Part of a small language model's weights.
Architecture: LayerNorm before each block, learned positions, biases, tied embeddings.
MLP neurons of a small language model. Each row is named by its layer, matrix (up: input weights) and neuron, and shows model dimensions 272-335. Each number is 200 + 20 x the weight over its row's rms, rounded and kept within 0 to 999.
A block is one neuron, or neurons of one layer that tend to fire together. Before each block is what it responds to, as a language model described it from the Wikipedia text at the highest values.

Person first names. Given names of people (or their first piece) that open a full name in tables, lists, and credits, e.g. Mark, Roger, Diane.
L4.up925,237,212,204,215,197,212,183,221,206,210,189,209,185,213,210,201,188,222,183,208,200,195,206,169,184,216,181,221,179,211,219,221,191,178,189,203,220,184,213,164,174,215,195,219,200,202,169,209,201,183,196,237,217,214,199,203,195,215,193,215,186,163,200,199
L4.up1937,223,198,206,182,169,156,155,207,188,201,181,234,199,184,221,224,215,194,172,213,232,207,213,160,208,198,170,161,193,229,211,240,199,212,204,184,203,190,186,163,189,201,226,219,205,185,173,213,214,177,189,187,219,211,202,223,217,232,188,201,237,197,188,218

Foreign surname endings. Final word pieces of non-English surnames, mostly Slavic and Eastern European, such as -ov, -ski, -ić, -ova, -escu, often in name lists or tables.
L5.up215,184,191,211,233,231,188,252,209,150,183,195,200,194,184,217,161,184,216,188,210,228,179,207,241,154,173,170,171,206,251,187,214,192,210,235,212,210,219,185,210,224,219,201,203,184,162,174,229,204,182,214,244,205,193,178,192,239,181,226,204,213,199,200,175
L5.up256,213,194,207,219,157,152,191,210,180,212,243,214,177,210,202,209,203,212,173,201,208,183,188,174,196,204,192,208,208,215,216,214,225,217,157,191,194,165,214,232,220,199,186,200,223,214,177,225,209,194,182,241,178,209,177,219,182,203,222,214,214,203,212,170
L5.up273,195,235,216,221,184,192,151,219,184,164,231,216,188,206,207,214,214,224,247,195,189,206,197,207,202,183,197,169,215,157,204,212,213,189,229,190,190,199,208,196,192,204,185,225,225,187,197,191,227,161,212,196,206,228,195,151,184,219,202,228,198,201,186,204
L5.up678,192,215,194,236,205,233,210,217,187,218,207,192,182,197,201,197,192,163,197,207,197,223,224,209,202,182,200,223,210,168,214,188,221,162,205,206,177,194,205,190,189,206,229,185,169,169,170,209,187,182,171,221,210,183,166,226,184,183,211,221,198,200,171,185
L5.up697,196,186,217,216,203,200,180,209,207,174,194,219,198,220,215,178,193,246,160,178,187,181,201,210,191,198,224,156,200,193,193,212,190,178,194,187,202,240,203,188,186,232,224,188,210,135,204,209,222,193,226,210,205,179,216,196,218,182,218,206,180,233,176,203
L5.up1461,216,192,199,191,199,230,193,193,161,211,208,237,221,223,207,167,236,214,189,227,229,209,193,180,183,175,202,192,211,223,166,193,222,235,193,215,169,200,205,206,192,206,259,237,219,179,206,179,204,184,209,223,197,192,205,190,209,199,198,200,187,164,177,188
L5.up1877,190,210,243,183,197,214,155,227,213,230,169,218,204,189,221,195,230,178,176,217,211,186,163,218,168,227,198,187,199,191,198,219,184,192,223,191,210,209,227,198,184,230,238,177,209,187,181,219,229,190,207,212,209,214,207,220,225,169,175,194,226,218,185,164
L5.up2100,216,190,247,184,196,237,196,225,194,184,160,214,168,189,209,199,240,199,228,221,202,198,214,229,198,182,216,169,187,210,216,210,204,224,185,190,193,200,180,209,171,213,182,200,182,174,180,224,238,196,204,204,174,207,188,234,232,196,175,189,192,205,231,201

Surname final pieces. Final word-piece of a person's multi-token surname, often Slavic, Finnish or Romanian, in tables and lists, such as Semen-ov, Mukhiddin-ova, Tep-per.
L4.up875,192,193,196,215,182,197,186,224,174,142,206,233,181,204,235,156,221,178,263,211,198,213,195,217,195,207,226,188,179,200,201,213,131,202,159,209,206,208,213,181,163,208,201,145,222,191,186,185,217,222,217,212,187,174,188,206,171,185,184,228,190,247,192,162
L4.up2167,223,196,188,174,185,229,192,162,195,194,171,187,177,187,216,217,196,167,177,237,208,209,214,211,235,190,216,221,189,236,229,202,205,202,210,204,196,197,209,184,193,189,185,208,167,210,233,164,205,179,218,200,188,213,209,183,213,165,174,156,222,248,222,207

Biographical role descriptors. Words in biographical text that describe a person's role, profession or affiliation, such as sociologist after a nationality, or at and from before a university.
L5.up16,189,173,167,223,216,209,177,198,208,146,197,207,213,191,199,208,201,191,186,203,202,193,231,170,207,250,214,221,185,178,194,179,161,210,184,175,188,177,188,140,176,217,190,154,210,202,176,188,219,236,218,179,210,198,196,214,164,195,225,169,225,197,197,176
L5.up529,193,217,191,183,223,185,217,215,214,196,203,191,170,194,196,236,172,178,176,180,187,193,197,220,207,188,209,186,218,203,165,205,216,204,205,248,187,211,185,189,195,192,190,164,158,178,200,215,174,235,239,145,152,215,181,185,192,179,207,191,201,222,184,212
L5.up748,158,197,153,202,191,193,224,201,229,208,195,220,230,222,202,173,228,188,168,175,199,203,225,216,191,161,212,198,174,220,189,195,207,221,200,226,193,163,219,175,209,192,231,204,219,154,168,214,171,188,234,218,182,230,217,229,188,195,194,177,211,233,173,209
L5.up787,208,188,232,155,179,192,237,220,174,175,220,211,199,223,181,219,204,223,177,201,198,176,193,233,184,201,175,215,199,178,210,213,203,201,205,181,195,191,182,198,195,198,211,191,191,167,205,212,196,235,193,246,194,201,206,215,149,160,180,202,194,175,209,217
L5.up1430,196,163,198,216,221,192,203,211,213,186,206,184,219,227,191,187,205,185,176,174,196,197,209,211,222,226,186,195,202,184,184,220,194,159,184,206,190,201,192,195,217,183,219,185,202,199,201,176,202,208,160,187,204,204,214,162,196,188,206,216,199,222,175,204
L5.up1894,195,205,173,193,190,219,231,189,245,193,190,160,226,178,208,223,202,239,201,205,171,187,191,187,224,180,206,218,202,235,188,197,165,189,231,208,151,216,179,195,204,212,214,182,177,165,229,209,219,210,197,184,189,191,193,223,188,180,215,199,153,226,204,184
L5.up2344,191,187,195,185,181,207,237,240,232,227,218,209,177,209,181,185,213,197,157,192,208,198,214,196,161,228,154,201,203,197,202,174,197,193,200,201,215,214,183,194,227,193,204,163,192,211,227,250,200,201,198,156,228,195,237,196,212,170,199,211,195,206,210,192
L5.up2600,255,187,194,201,230,201,270,245,206,175,164,191,186,209,222,198,198,219,191,187,227,189,208,193,178,147,217,229,174,169,213,183,191,223,204,235,231,144,197,223,223,182,208,194,210,190,193,176,200,195,213,210,190,173,210,223,247,214,216,231,201,194,232,199

Decimal point in numbers. Decimal points (and some commas) between digits in statistics, tables, percentages and measurements, e.g. 16.3%, 22.5 knots, 12.7.
L5.up151,241,192,215,172,176,207,194,215,169,175,226,190,201,198,193,202,232,206,177,166,212,204,190,223,218,196,210,168,239,213,210,175,191,193,238,229,151,185,176,178,229,205,220,181,228,181,173,216,165,182,178,155,185,206,163,214,242,200,170,215,213,177,164,193
L5.up1765,220,175,188,158,188,207,212,230,196,189,195,198,213,190,200,163,230,201,189,223,218,217,195,188,221,181,169,207,209,231,184,233,193,192,214,226,227,146,191,173,210,194,178,246,198,166,216,231,165,173,191,213,190,215,185,220,220,202,226,189,212,169,168,155
L5.up1798,224,214,211,199,218,192,207,181,181,230,212,206,216,214,246,186,157,157,208,219,219,226,192,205,228,218,179,186,203,167,203,179,205,206,194,214,207,180,208,172,174,199,203,179,201,199,220,220,186,249,219,187,203,172,175,204,186,194,174,213,214,179,183,165
L5.up1969,216,201,183,218,220,211,202,200,181,235,209,205,198,209,219,221,192,208,207,208,219,185,207,199,187,215,204,219,196,178,224,170,227,238,206,210,222,170,225,187,178,216,228,188,190,205,225,221,171,146,231,202,171,217,183,195,170,194,204,197,199,171,182,186
L5.up2024,207,212,222,201,189,190,174,200,178,207,182,209,178,210,216,214,199,213,166,202,180,214,188,195,201,194,190,174,233,196,178,199,204,211,216,223,168,241,182,171,243,191,187,218,200,178,157,211,180,209,195,211,215,179,209,251,206,209,191,189,200,193,244,219
L5.up2247,221,153,168,197,200,185,198,168,210,223,202,181,233,210,214,195,219,211,175,192,199,206,219,225,207,195,179,198,191,219,190,194,223,196,187,198,197,196,197,190,204,187,201,215,209,163,186,178,219,164,182,201,227,209,226,194,203,178,192,241,234,173,193,199
L5.up2325,187,214,189,227,203,185,194,197,182,202,203,190,177,242,211,175,239,210,200,193,177,177,211,211,191,160,182,191,225,201,199,214,216,194,185,225,177,202,154,196,198,242,196,209,199,183,197,165,212,176,222,195,188,186,170,215,212,202,203,206,162,183,207,166
L5.up2365,208,209,216,211,219,200,221,194,190,160,215,229,186,202,181,189,198,211,229,182,198,199,200,200,192,210,205,196,154,186,220,171,154,186,188,211,247,191,190,193,210,216,214,175,184,214,194,208,218,209,198,175,194,205,170,194,194,214,226,193,210,203,206,218

Biomedical receptor terms. Content words in scientific, especially biochemical, prose, strongest on receptor after a molecule name (glutamate receptors, hormone receptor), plus serotonin, porphyria, reactions; weakly scattered elsewhere.
L2.up1353,257,223,223,215,195,179,196,211,224,217,231,212,201,210,198,207,218,214,201,183,164,210,193,174,193,161,189,210,232,212,192,217,198,202,195,184,202,201,227,189,201,208,209,193,170,174,204,175,179,211,220,174,166,202,224,183,208,136,205,258,190,178,253,232
L2.up1777,198,194,238,213,216,199,212,181,252,206,234,233,181,178,176,217,192,206,185,187,199,209,216,200,185,215,179,256,229,176,238,181,209,198,195,220,258,191,205,204,157,206,198,181,177,195,195,171,214,205,200,203,204,210,208,175,198,214,195,212,180,186,227,239
L2.up2618,185,145,231,223,210,205,205,185,194,208,224,199,195,202,182,224,232,238,199,210,179,229,209,224,193,181,230,189,222,184,211,194,208,195,186,207,209,164,182,188,206,249,204,175,184,195,211,185,243,217,190,201,194,211,193,226,168,175,224,197,211,186,213,170
L2.up2640,201,214,167,202,224,190,203,201,211,230,212,208,139,173,193,213,210,188,191,210,194,166,186,226,201,204,186,207,200,209,194,222,220,211,172,204,196,157,212,210,190,222,201,208,161,204,200,186,200,202,191,195,203,208,189,229,167,204,194,228,195,236,250,200

End of subject phrase. The last token of a sentence's subject noun phrase, just before its main verb, often ending a compound or modifier, as in girl, Fontaine, play.
L5.up112,169,228,196,216,181,192,197,220,166,180,202,229,168,206,228,195,222,213,188,172,233,208,199,208,237,190,171,229,214,196,208,185,171,202,221,203,180,208,188,171,215,184,191,207,174,233,232,269,176,205,215,177,213,231,188,217,213,204,209,182,175,190,206,210
L5.up321,163,191,211,205,234,214,216,176,216,208,201,205,175,178,198,177,201,226,191,203,178,224,202,202,217,208,172,197,179,150,220,216,194,204,239,179,170,212,215,159,218,235,213,249,162,170,205,188,215,196,184,191,185,191,182,198,222,217,198,162,157,175,205,232
L5.up1570,191,171,173,177,230,187,182,209,190,184,188,226,172,184,201,207,219,190,209,206,175,222,193,175,208,202,208,209,196,182,204,225,191,214,239,177,212,230,199,199,204,201,223,225,186,178,222,221,197,224,178,168,176,202,194,215,145,225,189,197,208,191,194,188
L5.up1964,155,184,218,205,216,205,178,178,185,234,189,232,150,211,225,196,194,251,230,214,209,224,194,221,227,165,178,177,197,208,166,172,189,169,213,201,163,203,164,191,206,222,234,243,202,221,218,227,213,186,239,161,208,220,172,208,186,248,208,178,187,218,184,207
L5.up2040,193,177,200,212,175,202,217,189,203,203,192,208,158,197,188,217,244,211,202,213,203,188,221,205,214,175,194,193,194,200,182,209,177,180,204,231,204,212,167,194,205,199,206,210,211,192,247,225,195,190,248,166,207,199,175,214,173,221,215,200,201,218,185,209
L5.up2114,195,183,195,198,198,161,170,133,222,209,221,252,205,221,199,171,214,195,207,195,191,198,166,178,210,213,198,200,235,194,186,204,186,213,218,190,150,188,172,181,202,170,217,250,186,217,244,219,191,195,223,178,216,181,198,187,170,204,208,207,196,167,187,219
L5.up2485,164,188,185,167,242,197,187,184,205,210,192,223,209,241,235,222,214,204,191,217,207,198,207,191,180,204,183,183,213,224,150,252,208,210,201,215,177,194,171,198,193,196,196,249,151,218,202,204,173,196,206,199,162,172,230,182,179,232,175,207,190,187,186,214
L5.up2552,199,199,185,191,229,189,197,198,200,190,141,195,225,187,201,216,230,199,170,216,212,183,203,208,198,213,213,175,223,222,191,203,186,210,237,188,186,241,207,209,210,213,206,225,190,199,219,210,177,192,201,223,173,220,210,216,199,171,209,194,200,223,202,213

Closing parenthetical items. Last token inside a parenthetical or list item just before the closing bracket or comma, often years, numbers or codes, e.g. (1994), (b. 1962), (CA).
L5.up257,203,209,212,198,192,194,199,183,176,188,199,214,161,180,197,192,175,190,195,198,200,197,203,214,197,234,186,174,212,208,212,192,209,146,213,208,198,190,195,188,215,204,172,180,184,183,212,179,183,228,160,211,184,169,215,204,175,187,232,190,204,198,168,191
L5.up1168,206,198,229,205,229,226,195,209,218,230,222,216,208,222,212,203,167,177,169,210,197,213,188,192,223,233,223,178,204,190,206,198,193,224,210,195,186,207,217,192,181,192,202,181,150,180,208,195,197,236,227,199,207,174,157,190,228,239,210,216,205,162,216,226
L5.up1466,228,170,183,216,219,219,231,180,198,178,193,231,193,206,192,185,223,205,194,209,219,211,201,180,192,186,177,189,199,200,211,180,220,197,222,191,201,215,189,217,189,200,173,199,186,218,214,210,195,196,238,192,201,225,207,197,180,216,239,218,180,191,178,242
L5.up1468,218,204,213,195,186,195,167,191,167,217,206,187,223,196,194,179,198,195,245,193,189,189,203,190,188,214,189,202,176,201,217,201,235,214,200,182,200,191,191,219,198,202,209,207,186,217,218,213,191,229,213,178,205,201,174,211,245,214,245,232,208,192,203,169
L5.up1536,216,202,203,209,211,198,222,217,224,195,217,202,199,234,204,200,184,182,226,222,172,190,199,203,156,203,220,235,216,188,202,204,235,219,219,185,174,198,198,205,189,200,194,185,216,169,158,179,169,184,226,201,224,174,169,214,196,216,223,192,218,209,187,197
L5.up2116,215,200,193,202,225,187,194,213,198,206,176,197,236,206,215,182,218,192,174,224,198,215,205,192,208,226,195,185,199,193,184,220,217,216,192,213,169,208,205,233,183,201,154,166,155,198,202,193,191,210,226,205,198,196,218,212,206,222,250,191,213,187,202,212
L5.up2568,203,204,203,196,189,184,202,213,178,187,183,188,172,236,256,205,170,195,198,225,194,228,213,183,237,215,209,185,226,209,196,211,226,197,213,202,218,208,197,238,192,184,208,177,180,191,178,182,191,194,212,205,172,258,214,198,192,210,147,192,197,169,199,239
L5.up2658,195,186,257,190,183,191,189,230,198,190,208,222,194,221,220,203,211,207,165,222,224,194,189,201,230,199,217,159,171,169,202,208,202,190,221,217,192,174,186,209,197,205,182,202,198,215,203,214,199,209,229,216,206,191,208,201,259,209,242,190,172,229,218,181

Subject head end. Last token of a sentence's subject noun phrase, often a name's final word piece, just before its verb: Stark·er escaped, two junior officers were, PrRP·R is.
L2.up162,155,204,214,210,202,207,211,259,244,188,213,190,216,188,182,149,247,165,213,165,206,217,205,212,200,190,161,202,208,209,185,212,207,235,197,218,172,184,213,235,212,188,173,165,214,196,222,197,229,179,219,165,198,221,213,194,196,172,200,214,203,192,201,189
L2.up1014,183,199,211,217,242,199,171,212,246,197,217,272,196,207,194,174,216,198,214,240,229,203,202,227,216,192,191,177,188,164,202,217,210,196,180,192,193,157,185,189,237,205,202,198,210,217,211,232,219,175,227,177,199,206,164,191,215,213,189,195,206,193,202,241
L2.up1474,210,205,147,199,185,213,217,202,177,194,187,213,195,215,214,211,181,205,235,190,193,210,221,214,224,184,169,196,212,199,196,200,185,200,218,195,185,211,234,185,240,149,207,222,226,185,222,192,183,192,215,221,231,213,219,203,193,224,205,155,224,219,159,200
L2.up1897,199,212,178,197,236,192,198,218,233,197,189,212,194,198,205,236,221,184,181,212,216,205,196,216,207,205,201,214,204,227,178,214,227,187,237,250,189,175,217,234,237,190,199,201,226,217,239,208,205,186,183,219,225,214,256,208,192,218,209,196,200,205,200,208

Foreign-script name pieces. Mid-word pieces of non-Latin names glossed in parentheses (Japanese 鈴木, Greek, Cyrillic), plus closing quotes after quoted terms like "hard soda".
L2.up2,207,204,155,222,166,202,206,187,202,237,197,189,207,217,179,200,222,207,209,185,176,195,214,202,226,224,183,196,196,232,192,237,176,234,192,211,222,225,210,179,173,179,197,170,178,211,193,210,223,215,219,222,183,166,208,148,215,243,234,183,227,183,200,162
L2.up1673,200,227,161,164,199,179,216,184,233,195,202,225,232,214,196,231,220,203,179,152,213,195,195,192,208,183,201,179,200,221,205,185,178,197,192,190,220,183,210,167,184,211,178,200,213,169,173,214,204,182,195,212,187,195,213,180,186,209,203,188,206,200,201,197
L2.up1888,206,255,183,210,187,180,186,220,199,242,193,195,193,199,197,211,173,186,203,220,215,180,175,191,176,186,202,182,211,163,204,231,170,225,230,215,185,178,200,217,167,217,199,193,208,233,158,238,170,220,182,205,204,173,190,212,185,205,195,169,240,211,195,190
L2.up2362,256,245,200,181,173,185,172,228,191,202,232,184,180,222,214,208,208,196,167,174,221,209,172,194,210,172,234,196,214,187,180,195,218,242,240,202,201,208,188,210,208,180,235,197,218,237,183,199,170,175,202,213,235,189,205,208,209,195,156,203,230,181,217,202

Medical term fragments. Word-piece fragments and prepositions in medical and scientific terms, e.g. phen(otype), diarrhoe(a), died of, suffered from; also fragments of foreign titles and table cells.
L4.up1012,216,175,174,182,211,197,181,218,193,192,184,191,206,218,191,179,184,160,149,190,208,223,205,181,192,230,198,230,202,207,206,217,207,189,186,193,189,194,189,199,194,177,207,199,151,192,211,192,200,187,213,171,225,204,193,236,201,178,172,238,193,180,255,220
L4.up2598,214,209,209,214,189,240,212,224,199,211,189,217,210,185,190,199,243,188,212,207,206,206,191,193,192,186,222,218,214,229,186,236,173,165,207,215,184,222,179,175,157,162,190,201,207,181,230,192,194,184,178,183,203,194,194,203,183,166,230,200,196,143,214,210

Separators mid-number or mid-predicate. Commas and periods inside numbers (5,060; 25,000; 6.3), plus commas, semicolons, "and" or adverbs continuing a descriptive predicate (was dirty, ; was known to be a bigot,).
L4.up591,195,137,209,197,174,212,191,178,211,216,221,187,249,212,182,185,178,183,235,207,204,174,219,212,195,179,220,206,193,177,215,218,182,216,222,215,211,195,193,197,203,198,156,220,208,169,209,192,215,185,188,212,210,191,217,188,206,216,180,185,184,222,240,199
L4.up615,203,185,220,173,190,215,215,221,206,212,218,220,189,213,226,212,204,233,172,201,153,196,167,207,224,202,184,230,206,195,203,182,195,204,212,217,219,185,201,214,203,193,192,218,175,191,181,190,217,198,200,173,188,210,207,205,191,195,194,199,164,165,192,218

Medical conditions and education. Tokens inside descriptions of illness, injury or treatment (knee injury, died of prostate cancer, suffered from), and, more weakly, inside education passages (graduated from, studied at, alma mater).
L5.up734,235,206,200,174,211,201,211,218,193,208,226,208,207,222,204,203,201,190,198,195,168,212,228,176,183,175,227,223,216,237,208,191,215,202,211,217,240,171,205,221,197,176,228,220,202,193,214,197,197,226,234,209,206,197,224,204,187,192,211,200,190,217,194,215
L5.up745,189,204,236,220,209,194,203,207,202,238,218,224,198,218,221,174,203,194,174,187,167,209,193,181,198,203,239,182,209,178,215,202,201,195,170,198,207,205,241,188,199,214,190,192,183,191,169,204,180,205,200,174,193,202,187,194,240,185,172,171,183,163,236,207
L5.up891,192,186,169,202,182,210,229,231,191,234,212,198,225,189,203,204,194,217,203,156,200,213,199,184,184,212,195,197,221,209,189,203,210,173,217,184,239,173,231,258,203,186,203,223,176,188,217,208,208,229,239,194,213,201,208,159,168,199,220,170,176,209,209,218
L5.up1120,170,226,212,184,187,165,213,231,179,202,206,218,195,210,182,158,208,179,181,206,209,189,209,187,190,210,203,222,200,168,215,230,183,189,173,224,188,179,210,217,200,195,198,203,189,184,198,204,223,201,208,217,174,182,212,236,190,207,220,186,172,202,166,179
L5.up1254,204,207,176,194,192,212,220,209,186,205,200,204,213,159,172,225,225,244,208,207,213,161,200,199,150,185,187,218,161,204,234,203,187,216,182,236,222,169,187,187,186,187,214,198,200,199,174,221,248,211,220,166,177,175,177,216,186,185,238,179,179,209,235,211
L5.up2277,209,214,180,203,207,191,217,210,206,228,213,201,218,188,185,199,160,193,181,217,229,209,191,209,191,169,180,201,188,217,194,193,172,186,180,198,210,208,205,225,212,196,210,181,188,171,224,215,185,228,241,197,172,220,199,210,192,186,168,224,203,196,205,185
L5.up2483,237,220,193,176,226,172,204,217,201,226,198,220,211,189,196,190,177,174,185,191,215,194,175,195,191,169,181,229,197,222,177,160,178,200,212,187,195,203,198,187,202,241,216,204,183,138,193,200,215,192,223,143,175,221,206,172,179,198,177,182,192,218,206,224
L5.up2650,226,192,189,186,184,151,249,198,176,209,219,206,191,216,176,182,208,200,193,200,225,154,194,214,207,188,196,225,227,208,186,200,208,167,202,208,158,157,201,238,186,157,199,213,198,205,226,190,252,180,237,210,226,188,190,210,185,195,166,195,205,203,205,194

List-item continuation. The ends of middle items in comma-separated lists, often the comma itself or the last word piece, such as 1995, clothing, jazz.
L4.up2022,208,157,194,216,210,177,206,180,227,238,193,197,187,185,247,208,189,201,232,200,189,190,173,171,166,180,197,216,202,201,200,196,234,211,216,190,196,209,212,224,208,212,242,214,207,155,160,247,198,199,225,168,208,213,235,223,210,187,197,195,212,217,194,227
L4.up2681,195,173,175,193,224,206,192,182,216,235,185,229,216,203,241,188,211,225,209,197,215,194,188,171,149,190,184,180,226,187,210,225,222,202,197,179,184,193,208,215,247,215,209,185,182,186,200,195,166,192,178,179,229,195,215,223,209,194,189,182,211,218,188,210

Name-start tokens. First token of a multi-word proper name, usually a person's first name or a band's leading "The", in lists and tables: Jim, Angela, The (Rolling Stones); it also fires weakly on other word-initial pieces.
L5.up767,246,196,153,218,181,190,167,237,189,188,185,218,181,206,173,206,180,220,225,192,229,235,207,162,201,229,183,227,246,168,191,173,191,204,212,199,195,180,213,204,209,221,220,208,199,173,194,203,188,205,193,218,227,189,131,222,244,193,219,196,190,173,184,202
L5.up882,202,187,202,169,189,202,223,209,197,208,204,168,201,199,169,182,190,216,221,194,184,162,207,172,190,186,171,241,212,227,190,222,230,177,194,219,187,187,173,204,184,191,208,206,181,178,166,199,205,165,183,225,222,197,238,199,188,204,191,224,182,211,222,213
L5.up979,249,213,141,189,231,186,180,197,184,225,165,214,223,200,209,198,226,206,198,197,222,228,211,186,179,215,160,202,228,220,180,183,175,182,207,174,194,233,180,190,190,217,219,199,220,202,215,196,195,175,246,174,201,190,215,195,217,203,220,171,173,183,207,210
L5.up1182,195,185,203,239,167,186,217,229,194,210,181,215,194,199,166,215,214,198,192,207,213,202,215,191,177,228,189,230,194,191,176,186,212,184,204,211,204,201,265,157,212,205,208,221,197,164,216,204,220,176,222,244,194,187,214,181,201,176,199,190,202,187,186,203
L5.up1235,194,236,172,190,205,227,207,215,194,198,188,220,214,192,196,207,202,209,174,212,216,217,215,203,216,228,183,208,212,204,187,179,195,224,204,217,236,206,199,185,245,203,184,180,219,229,198,219,203,250,222,197,208,205,201,202,208,193,178,256,248,200,185,182
L5.up1684,212,208,184,183,196,195,189,202,203,211,204,194,230,229,213,215,186,176,185,187,191,220,185,263,233,189,223,185,218,207,182,199,212,215,195,160,200,183,191,208,236,217,186,168,189,182,212,185,164,211,226,182,210,221,227,209,203,197,220,217,197,192,193,212
L5.up2112,179,199,209,209,227,196,204,224,171,231,214,213,193,238,207,225,201,209,199,211,169,210,186,186,211,203,229,192,185,205,170,203,211,174,205,198,185,172,204,214,152,208,207,193,223,214,196,164,206,174,165,203,220,188,231,199,198,249,185,187,190,189,201,165
L5.up2190,227,166,233,195,209,210,208,182,168,192,180,200,201,237,172,209,206,192,211,211,201,188,216,169,190,217,191,153,209,197,215,217,206,190,196,184,197,191,194,208,163,207,183,211,222,210,217,189,176,178,192,173,201,191,238,184,206,219,216,215,167,185,189,235

Separators after table numbers. Column separators (|, ;) and punctuation (., %, +, °) right after a number in statistics tables, e.g. 4 | 0, 3;, 1.1%.
L2.up843,185,201,208,169,212,204,242,192,187,172,170,214,175,194,234,188,192,242,207,192,179,176,209,182,200,182,207,185,202,225,208,220,194,164,204,184,213,169,224,201,193,228,198,198,196,206,199,185,182,236,188,232,193,186,177,203,200,203,200,242,190,205,197,188
L2.up1363,208,183,226,192,192,193,165,209,213,178,207,177,203,207,210,207,161,200,184,240,198,167,153,149,194,220,198,199,206,208,202,224,190,194,207,213,154,192,235,156,170,168,192,195,216,208,212,227,191,198,149,229,197,219,230,218,180,225,219,251,203,199,184,188
L2.up1944,194,217,163,190,178,197,205,232,209,203,225,230,211,217,236,194,191,227,209,231,176,191,176,172,273,195,197,224,194,208,154,172,258,165,200,190,186,186,226,195,189,207,180,217,173,195,191,223,205,172,212,196,262,189,157,196,176,218,197,229,193,179,159,209
L2.up2290,196,212,184,218,208,209,194,237,229,206,168,206,219,178,206,221,172,211,211,177,150,206,187,194,189,171,202,205,191,209,185,193,216,175,209,140,197,191,179,193,213,167,207,195,223,206,210,195,221,214,213,128,193,191,210,147,185,208,214,214,188,195,208,203

Name-completing tokens. Final token or word piece completing a proper name or noun phrase, usually in running prose before a verb or comma, e.g. caesia, Irwin County, Curbishley.
L4.up992,178,238,181,208,225,197,210,192,205,202,266,198,222,196,185,171,201,190,209,172,211,213,199,222,213,192,160,200,201,209,200,206,200,187,191,180,163,226,192,209,186,225,192,210,183,199,220,226,179,195,215,214,203,223,215,211,238,259,185,198,200,165,196,179
L4.up1595,215,225,190,202,206,233,219,161,176,195,223,211,212,188,230,173,188,197,194,201,226,229,190,223,186,202,183,201,184,217,152,208,179,204,224,178,172,177,165,194,181,195,204,232,173,207,196,217,164,190,218,165,188,202,233,181,186,219,205,212,174,187,172,200

Inside parenthetical values. Tokens inside an open parenthesis just before it closes, mostly decimal digits of converted measurements or wind readings in tables (2.'6' in, +1.'8' m/s), also punctuation or words in parenthetical translations and notes.
L2.up212,201,170,183,183,194,171,194,151,200,211,177,213,213,207,187,194,239,220,178,211,196,207,215,201,184,222,184,200,224,177,183,200,207,211,227,230,223,168,185,228,183,196,155,206,197,228,218,202,219,195,182,229,228,217,215,227,200,206,219,224,191,180,209,179
L2.up496,203,247,255,204,238,198,168,171,203,196,204,209,202,168,191,227,210,208,201,159,190,217,202,181,180,233,209,214,194,197,184,224,204,198,235,198,201,183,227,211,180,207,214,224,204,223,176,206,194,187,183,220,212,174,180,206,229,239,197,238,208,224,212,168
L2.up1159,182,188,215,197,164,182,187,184,208,218,212,210,222,215,232,171,203,219,189,191,200,214,187,164,229,234,186,188,204,176,157,207,221,210,192,216,202,184,193,196,211,186,208,206,207,183,198,184,195,198,193,234,193,165,204,170,173,174,190,166,209,203,215,207
L2.up2544,214,184,206,210,198,187,196,187,196,196,160,197,228,203,199,178,211,203,182,198,199,240,204,208,203,221,224,209,194,180,165,204,216,213,211,202,201,217,207,225,200,218,158,203,182,210,237,214,190,188,179,230,193,204,217,220,184,199,197,221,194,200,192,198

Person role nouns. Head nouns naming a person's occupation or role, often after "was a/an [nationality]" in biographies, such as scientist, engineer, player, member.
L2.up604,177,195,194,199,192,216,225,189,203,195,199,181,182,211,171,213,200,196,180,179,222,202,218,200,196,208,237,165,212,184,217,213,189,199,194,179,195,204,180,180,185,218,245,220,210,211,226,202,164,173,173,200,225,196,223,208,211,227,245,186,226,191,226,170
L2.up658,187,180,226,172,217,187,213,219,177,188,218,241,216,197,190,201,220,191,156,209,205,220,197,218,219,212,211,221,191,204,207,202,193,202,172,215,218,224,222,186,213,186,228,161,221,184,176,208,185,160,169,199,225,218,208,235,226,214,160,155,175,194,189,175
L2.up2075,209,193,213,193,241,224,190,203,180,165,188,188,206,210,189,211,202,222,189,170,184,191,217,189,199,183,235,206,213,203,210,225,199,189,207,214,198,202,188,214,209,215,210,203,209,192,178,193,183,175,212,183,201,202,199,222,187,221,199,228,172,228,211,225
L2.up2088,183,201,206,193,176,188,219,220,162,221,199,236,233,200,202,180,175,223,252,217,229,231,225,213,219,184,204,212,204,188,235,228,196,204,208,172,185,204,209,200,176,199,217,249,181,191,220,198,201,240,204,243,197,218,209,191,209,197,187,237,220,235,182,208

Person first names. First names opening a full personal name, mostly after table pipes, dashes, colons or by/of, e.g. John, Robert, Charles.
L2.up42,223,234,212,181,158,201,212,197,192,178,193,180,197,234,189,206,214,194,204,185,191,208,206,178,211,222,178,179,183,198,207,224,199,181,198,192,185,203,189,180,226,199,237,221,178,212,181,202,189,212,212,199,202,191,229,205,218,239,191,213,186,198,187,193
L2.up67,203,205,199,199,183,214,210,211,228,207,208,190,183,179,202,194,225,166,226,216,180,211,196,199,209,201,203,205,178,200,175,189,181,169,199,203,190,205,223,183,175,195,210,225,194,195,205,207,202,187,198,262,208,217,208,165,210,235,206,205,221,186,204,199
L2.up270,212,206,211,193,196,208,206,157,191,155,235,194,214,192,185,201,200,209,206,191,210,176,232,176,219,249,185,190,199,228,175,190,199,209,163,191,177,210,216,202,255,183,216,215,205,205,184,213,202,174,219,190,207,212,192,162,195,252,225,228,204,206,195,204
L2.up2342,196,225,230,216,216,221,211,203,205,197,209,194,185,217,223,192,202,211,204,193,214,204,225,164,193,217,208,203,196,197,210,203,198,213,212,196,190,231,221,249,223,198,209,180,193,212,186,164,206,203,234,183,183,201,227,193,154,221,179,204,174,197,197,200

Predicate role nouns. Articles, adjectives and head nouns naming a role or status in predicates like "made it a", "served as an", "is the": target, leader, important, guard.
L4.up94,212,158,217,196,232,192,223,193,190,181,209,218,215,224,178,164,192,250,207,194,201,220,197,234,204,160,204,168,239,184,206,193,211,188,221,237,182,185,189,162,198,186,205,176,214,205,182,209,204,180,190,181,209,211,214,200,166,206,175,213,200,232,189,189
L4.up1411,202,179,179,175,243,204,184,217,200,169,206,197,204,251,202,205,188,196,198,188,204,216,213,208,188,160,206,170,238,197,222,213,216,182,198,210,194,183,198,213,207,189,189,209,199,195,199,218,188,173,239,200,215,206,203,196,185,211,164,233,196,223,192,233